config.yaml
n_layer: 11
d_model: 160
n_head: 2
n_kv_head: 2
head_dim: 64
d_mlp: 448
vocab_size: 2493
activation: "swiglu"
norm: "layernorm"
norm_place: "pre"
norm_eps: 1e-05
positions: "rope"
rope_base: 10000.0
rope_fraction: 1.0
qk_norm: false
attn_scale: 0.125
bias: "none"
tie_embeddings: false
parallel_block: false
init: "uniform"
init_std_qkv: 0.0488
init_std_o: 0.0116
init_std_up: 0.0488
init_std_down: 0.00621
optimizer: "muon_variant"
lr: 0.00367
lr_mult_qkv: 0.4
lr_mult_o: 2.0
beta1: 0.93
lr_head: 0.00741
grad_clip: 1.0
warmup_steps: 200
schedule: "wsd"
decay_fraction: 0.703
decay_shape: "linear"
final_lr_fraction: 0.05
batch_tokens: 32768
seq_len: 512
doc_mask: true
z_loss: 1e-05
train_tokens: 171900000
steps: 5246
dataset: "wikipedia_en"
MLP neurons of a small language model. Each row is named by its layer, matrix (down: output weights) and neuron, and shows model dimensions 16-143. Each number is 50 + 12 x the weight over its row's rms, rounded and kept within 0 to 99. A neuron's up and down rows have the sign that makes its largest values positive.
After each neuron's rows, "fires before" lists the tokens most often just after its 100 highest values on Wikipedia text that the model never trained on. A number after a token or word is its count.

L8.down11:60 82 61 47 62 60 48 54 49 50 61 45 63 53 54 63 55 30 39 56 50 47 28 66 31 41 47 61 49 54 42 45 48 51 45 38 27 49 46 60 56 45 36 58 31 71 59 68 59 54 35 53 65 48 41 49 52 59 38 71 50 27 24 45 77 53 61 45 45 84 48 54 52 44 58 45 41 47 53 46 57 60 48 32 53 47 46 59 73 48 68 44 48 44 55 67 45 36 44 34 45 47 51 44 61 43 58 36 78 40 52 60 31 14 73 39 66 42 58 54 49 38 52 41 69 55 51 44
fires before: "2" 41, "1" 25

L8.down354:32 47 58 70 82 41 43 54 18 46 65 53 41 35 59 55 49 52 45 53 59 55 37 36 37 23 62 36 40 57 59 53 61 53 28 36 46 64 55 52 58 40 51 48 47 51 44 40 57 68 53 54 75 62 61 49 56 46 48 42 43 54 41 55 30 27 67 55 44 40 69 42 64 75 48 62 54 39 27 62 70 48 50 48 65 62 36 48 34 44 40 67 49 52 63 54 55 55 35 66 67 62 29 51 40 51 50 49 56 50 29 40 55 54 33 33 52 28 56 55 47 70 48 47 45 67 34 33
fires before: "1" 25, "2" 18, " " 8, "an" 5, "on" 4, "5" 4

L3.down376:45 41 50 60 50 42 55 53 43 61 56 57 71 38 62 38 45 54 62 42 49 65 55 40 51 72 49 40 37 63 58 60 42 42 53 57 68 46 55 68 54 63 79 54 00 64 43 58 49 44 45 54 49 55 38 42 44 63 52 38 50 47 42 37 61 50 34 35 64 51 50 55 54 42 48 53 50 46 49 31 40 61 48 50 63 35 43 55 42 48 44 57 47 21 66 14 54 43 43 57 72 42 68 27 51 55 38 58 46 50 55 69 63 31 60 41 46 67 36 63 43 63 53 34 65 46 55 37
fires before: "0" 42, "2" 29, "1" 28

L8.down425:43 37 67 54 49 64 40 36 48 35 52 54 68 52 47 63 44 39 41 48 79 64 43 54 48 65 51 77 48 46 41 55 47 36 43 78 40 53 54 54 36 39 51 67 54 50 71 56 53 48 57 66 59 57 62 39 31 44 44 66 41 50 38 40 42 72 62 44 32 60 42 56 11 41 57 36 46 46 56 41 38 71 55 49 50 53 58 37 59 53 55 49 34 36 62 42 63 29 42 36 55 63 46 52 57 63 44 53 38 47 59 56 66 55 39 39 48 32 75 75 21 72 70 51 41 26 37 43
fires before: "1" 16, "2" 14, "0" 13, "," 8, "3" 7, "8" 7

L8.down243:44 70 53 57 74 60 52 50 49 65 52 53 49 40 45 55 46 52 46 48 55 32 64 56 62 36 59 49 55 39 55 30 49 49 54 64 59 19 64 62 54 48 59 37 51 57 48 44 39 63 42 58 49 37 39 42 59 45 65 63 53 61 53 42 54 42 42 36 33 29 54 40 36 63 57 50 41 48 44 31 38 42 39 48 41 29 54 51 43 47 29 56 46 70 54 56 37 77 76 44 32 57 37 37 43 48 25 51 25 46 64 25 59 71 56 54 71 52 25 62 64 57 72 60 38 26 37 54
fires before: "0" 59, "5" 5, "3" 5, "7" 5, "4" 5, "8" 4

L5.down320:57 69 39 43 59 38 74 46 48 64 45 61 51 56 55 52 45 54 62 43 42 61 47 43 26 68 38 48 63 46 65 54 60 30 63 53 69 53 38 36 45 54 55 41 34 54 35 64 47 48 62 46 61 28 35 66 72 50 51 46 77 38 39 56 46 65 42 23 48 42 41 62 45 42 40 60 65 47 58 60 69 62 56 46 61 54 22 40 62 53 43 33 76 40 41 41 53 55 66 40 58 56 45 46 42 31 56 60 40 36 62 56 50 21 65 39 52 44 63 63 47 40 38 43 66 73 57 61
fires before: "2" 25, "0" 19, "3" 14, "5" 11, "1" 11, "4" 8

L5.down354:35 35 68 46 55 46 45 59 57 38 30 48 65 57 39 62 65 62 58 76 65 56 49 61 54 26 51 58 42 69 57 55 55 40 38 68 36 37 40 58 40 78 55 18 44 54 18 22 53 48 53 60 28 43 51 48 46 62 40 50 52 47 62 43 41 66 57 47 51 56 41 52 57 51 58 16 50 44 47 32 52 64 50 62 60 52 46 49 40 58 41 34 51 33 34 38 56 57 36 44 52 78 57 45 48 37 51 56 29 56 52 44 41 40 67 37 38 49 66 46 65 69 41 58 41 78 47 52
fires before: ":" 25, " |" 17, "(s" 4, " |\n" 4, " date" 4

L3.down325:51 45 57 44 70 44 32 44 50 20 40 65 47 59 53 54 48 47 50 52 26 62 58 57 46 54 47 40 29 58 61 58 36 53 62 57 50 44 40 26 21 55 69 56 47 60 40 38 53 57 57 35 66 40 42 41 59 38 49 49 46 59 53 47 59 66 46 36 46 43 69 66 54 68 43 68 35 63 59 50 40 45 46 34 48 53 39 40 54 26 27 55 59 48 38 43 65 50 48 54 59 55 34 44 59 51 53 51 71 40 49 65 49 56 51 49 48 64 56 58 57 23 38 71 68 47 52 33
fires before: "," 33, "." 9, ";" 7, " |" 6, " to" 5

L8.down50:55 60 52 56 49 66 48 64 55 49 51 49 65 41 75 49 47 56 68 42 35 34 42 57 41 63 38 28 48 44 39 47 59 52 50 56 59 60 61 50 40 49 59 46 28 62 60 53 40 42 39 57 71 49 37 26 59 53 54 49 45 29 52 43 59 49 59 80 57 37 46 73 53 36 74 27 56 34 49 60 39 52 44 52 47 64 57 55 39 52 37 71 57 41 66 64 56 52 54 49 59 41 56 53 39 58 42 71 52 31 59 68 41 25 46 57 62 46 40 46 54 46 66 37 37 32 67 15
fires before: "1" 60, "2" 14, " to" 5, "8" 4

L3.down398:52 42 54 38 65 59 55 42 50 46 48 48 55 58 51 50 56 23 40 75 50 63 50 40 39 37 45 38 55 42 61 64 50 59 58 36 39 63 45 53 47 42 55 51 52 34 67 40 42 42 31 37 40 60 44 56 50 50 54 49 56 64 37 39 60 39 66 41 49 49 62 75 50 55 57 22 33 55 56 61 24 57 56 67 60 39 73 34 61 53 73 62 38 62 58 57 44 40 33 69 53 26 22 66 64 24 59 49 49 47 40 35 51 20 65 59 51 50 48 65 49 40 55 43 65 64 75 55
fires before: "," 19, "he" 12, "ap" 10, "oor" 6, "1" 5, " |\n" 5

L6.down211:47 45 68 59 54 49 54 42 48 43 41 33 46 58 55 48 46 52 37 54 49 37 53 45 25 65 51 56 42 50 55 45 48 48 54 23 57 74 53 63 42 71 58 55 44 63 66 53 42 54 72 51 57 58 48 41 57 37 50 56 34 64 47 32 54 36 54 31 27 48 66 59 42 71 25 36 52 48 86 33 46 62 58 51 52 58 79 44 56 60 61 44 43 42 60 52 56 41 35 56 48 38 64 43 37 50 48 41 49 67 19 65 50 57 40 51 75 73 66 29 63 18 46 53 48 55 36 65
fires before: " |" 36, ":" 8, "–" 7, "." 4

L8.down445:59 50 63 54 42 31 48 40 63 47 64 46 45 51 48 57 36 50 55 38 38 76 38 52 48 50 50 53 52 31 48 73 81 40 45 53 43 37 68 32 55 42 48 54 23 57 41 63 52 54 49 59 43 54 23 69 47 41 57 49 35 51 47 58 25 80 75 42 62 33 35 40 52 24 67 52 60 46 49 58 55 80 67 68 59 47 48 45 36 48 36 54 58 70 58 71 55 45 47 38 50 56 54 54 47 53 34 68 52 51 59 51 35 16 42 55 50 53 44 51 49 39 43 64 23 54 55 24
fires before: "5" 21, "6" 17, "4" 11, "7" 8, "8" 8, "2" 7

L8.down160:39 67 43 59 45 48 36 72 42 50 55 50 33 64 48 56 52 60 59 33 41 75 35 49 37 61 58 48 34 40 45 50 48 54 44 54 61 71 26 57 61 66 58 26 36 42 39 61 65 68 29 49 57 51 52 58 39 53 57 49 60 47 61 53 57 39 52 39 66 38 58 56 41 52 31 46 47 51 46 73 44 69 46 43 73 22 57 54 52 25 46 40 56 38 54 54 52 58 44 57 62 30 59 49 29 40 56 50 70 49 39 53 50 44 51 59 44 29 66 62 48 50 64 67 51 50 39 18
fires before: "1" 38, "2" 36, "3" 6, "8" 5, "4" 4

L8.down387:69 57 31 54 65 43 48 59 48 60 48 45 34 59 66 40 39 58 47 34 45 44 50 50 58 75 59 50 59 53 68 50 57 43 58 51 45 63 53 67 64 58 54 64 41 46 63 54 78 30 47 62 63 34 69 47 41 51 51 62 60 48 63 42 42 39 57 30 52 51 39 63 27 40 63 10 39 36 49 60 50 35 58 76 37 56 58 16 32 61 57 44 32 42 62 53 50 44 71 51 55 56 55 37 45 58 47 38 45 42 71 40 58 46 40 39 54 44 54 38 54 62 57 53 38 62 56 40
fires before: "2" 44, "1" 24, "9" 17, "0" 13

L3.down335:15 33 57 45 36 49 58 49 43 67 40 65 56 46 59 54 35 67 59 54 56 50 37 49 51 70 50 44 47 56 44 54 42 42 45 55 40 43 46 80 59 59 40 59 51 76 56 43 55 48 23 33 48 46 37 41 38 66 45 40 36 39 42 53 72 57 51 47 26 51 53 62 51 46 67 53 45 49 37 43 37 50 39 51 59 76 42 40 63 58 57 56 50 60 47 72 54 32 50 39 52 45 41 45 48 63 32 49 64 44 86 62 55 24 58 46 55 58 31 40 52 41 55 44 39 29 37 54
fires before: "2" 45, "1" 25, " " 14

L8.down138:55 56 59 41 80 72 49 49 58 52 70 34 33 58 25 32 40 79 52 50 54 22 47 63 55 53 32 50 42 36 64 56 73 41 47 50 45 53 59 48 50 52 30 61 80 44 55 41 27 49 47 57 50 46 68 43 53 36 49 46 42 36 55 62 47 56 54 65 61 49 69 58 54 49 58 55 37 52 53 36 48 53 62 44 60 29 52 46 48 48 59 33 49 69 49 42 47 36 51 47 34 53 46 46 48 55 51 44 37 49 40 54 48 68 39 32 45 70 45 55 51 40 51 49 59 53 47 51
fires before: "9" 29, "5" 9, "6" 7, "3" 7

L8.down164:48 64 64 48 18 42 59 46 51 56 51 58 67 43 57 68 58 49 52 40 46 64 44 43 36 40 34 26 42 39 47 46 52 63 55 30 66 57 75 52 56 57 51 65 53 53 51 77 54 76 39 37 35 24 53 41 36 61 51 40 35 60 55 48 54 51 44 52 69 51 47 26 37 34 28 21 49 50 58 69 54 56 47 52 66 55 42 38 32 40 55 64 63 53 42 47 49 77 47 72 47 54 70 52 41 64 62 40 61 46 56 47 62 43 62 53 44 65 30 26 41 43 47 43 34 66 67 39
fires before: "0" 21, "1" 19, "3" 8, "2" 7, "4" 5, "6" 4

L6.down89:53 38 57 40 54 64 71 53 51 55 35 60 75 57 33 47 36 48 59 63 64 45 62 64 57 22 77 47 34 34 49 31 68 58 38 34 59 62 60 62 58 57 69 57 57 32 51 41 43 69 30 24 44 57 62 56 45 56 54 41 53 46 56 47 19 39 59 77 66 47 48 57 56 50 33 35 58 44 59 68 31 44 49 37 60 44 52 44 37 79 46 41 61 60 71 64 45 41 31 47 48 58 76 50 55 57 45 40 61 63 40 49 54 42 53 62 31 47 60 39 56 46 53 64 62 55 66 36
fires before: "1" 28, "2" 19, "3" 10, "7" 7, "8" 6, "el" 5

L6.down255:30 39 58 45 52 27 61 44 42 69 61 50 58 35 56 72 49 56 55 61 52 47 61 18 44 51 58 48 33 42 32 16 41 45 50 46 65 92 42 51 46 74 54 55 56 58 44 63 56 64 36 50 39 49 43 38 65 64 29 47 53 41 52 53 34 49 42 47 49 39 72 65 60 40 50 45 68 58 48 50 33 35 39 45 43 43 51 59 51 27 50 51 49 53 54 48 59 54 35 49 36 60 66 58 56 64 57 43 58 65 60 49 63 42 35 56 37 31 39 64 52 27 51 46 35 50 48 43
fires before: "1" 23, "2" 19, "0" 17, "y" 7, "ity" 4

L8.down360:58 50 42 56 43 52 56 36 44 41 54 49 67 37 41 56 61 45 51 41 46 66 69 51 39 54 29 27 41 40 44 55 44 43 36 43 60 44 47 49 54 46 50 63 31 57 60 40 63 70 56 81 59 41 38 66 49 67 51 53 44 61 47 62 74 42 55 64 44 47 39 71 76 39 64 47 23 43 39 50 47 50 71 62 50 63 41 32 54 44 62 49 57 57 51 53 47 56 40 50 54 47 41 34 57 59 67 40 48 38 42 40 59 54 57 62 42 45 68 75 43 54 45 23 63 28 66 53
fires before: "0" 14, "1" 13, "5" 13, "4" 12, "2" 12, "3" 10

L6.down58:69 63 49 52 49 42 62 67 56 30 42 50 50 64 42 46 39 70 38 59 29 41 72 36 38 69 91 45 48 60 60 46 35 45 54 70 25 47 64 74 42 50 40 51 41 59 44 65 53 58 50 61 69 21 34 53 49 49 41 48 41 28 64 54 49 42 55 34 42 51 50 40 71 35 52 52 35 60 59 48 65 21 44 54 22 58 54 59 49 60 46 45 54 37 46 57 46 45 52 58 45 50 66 77 60 49 54 39 61 48 44 32 39 43 52 48 62 54 33 41 48 37 50 60 39 29 62 63
fires before: "–" 27, ":" 25, " |" 5

L8.down47:40 72 70 31 32 21 53 55 64 49 53 41 26 42 50 59 61 24 49 40 56 58 72 60 50 48 39 57 50 78 67 52 44 73 52 61 56 54 28 68 64 43 50 35 66 61 44 39 63 33 42 45 57 53 56 62 28 37 51 34 29 69 33 31 53 55 61 57 53 41 54 56 68 57 50 33 57 35 54 39 51 44 63 39 45 46 58 54 58 54 47 33 48 47 53 29 54 37 25 68 58 48 59 61 49 48 42 58 53 46 53 57 53 59 51 36 54 24 37 63 30 61 66 36 54 72 38 51
fires before: "2" 53, "1" 25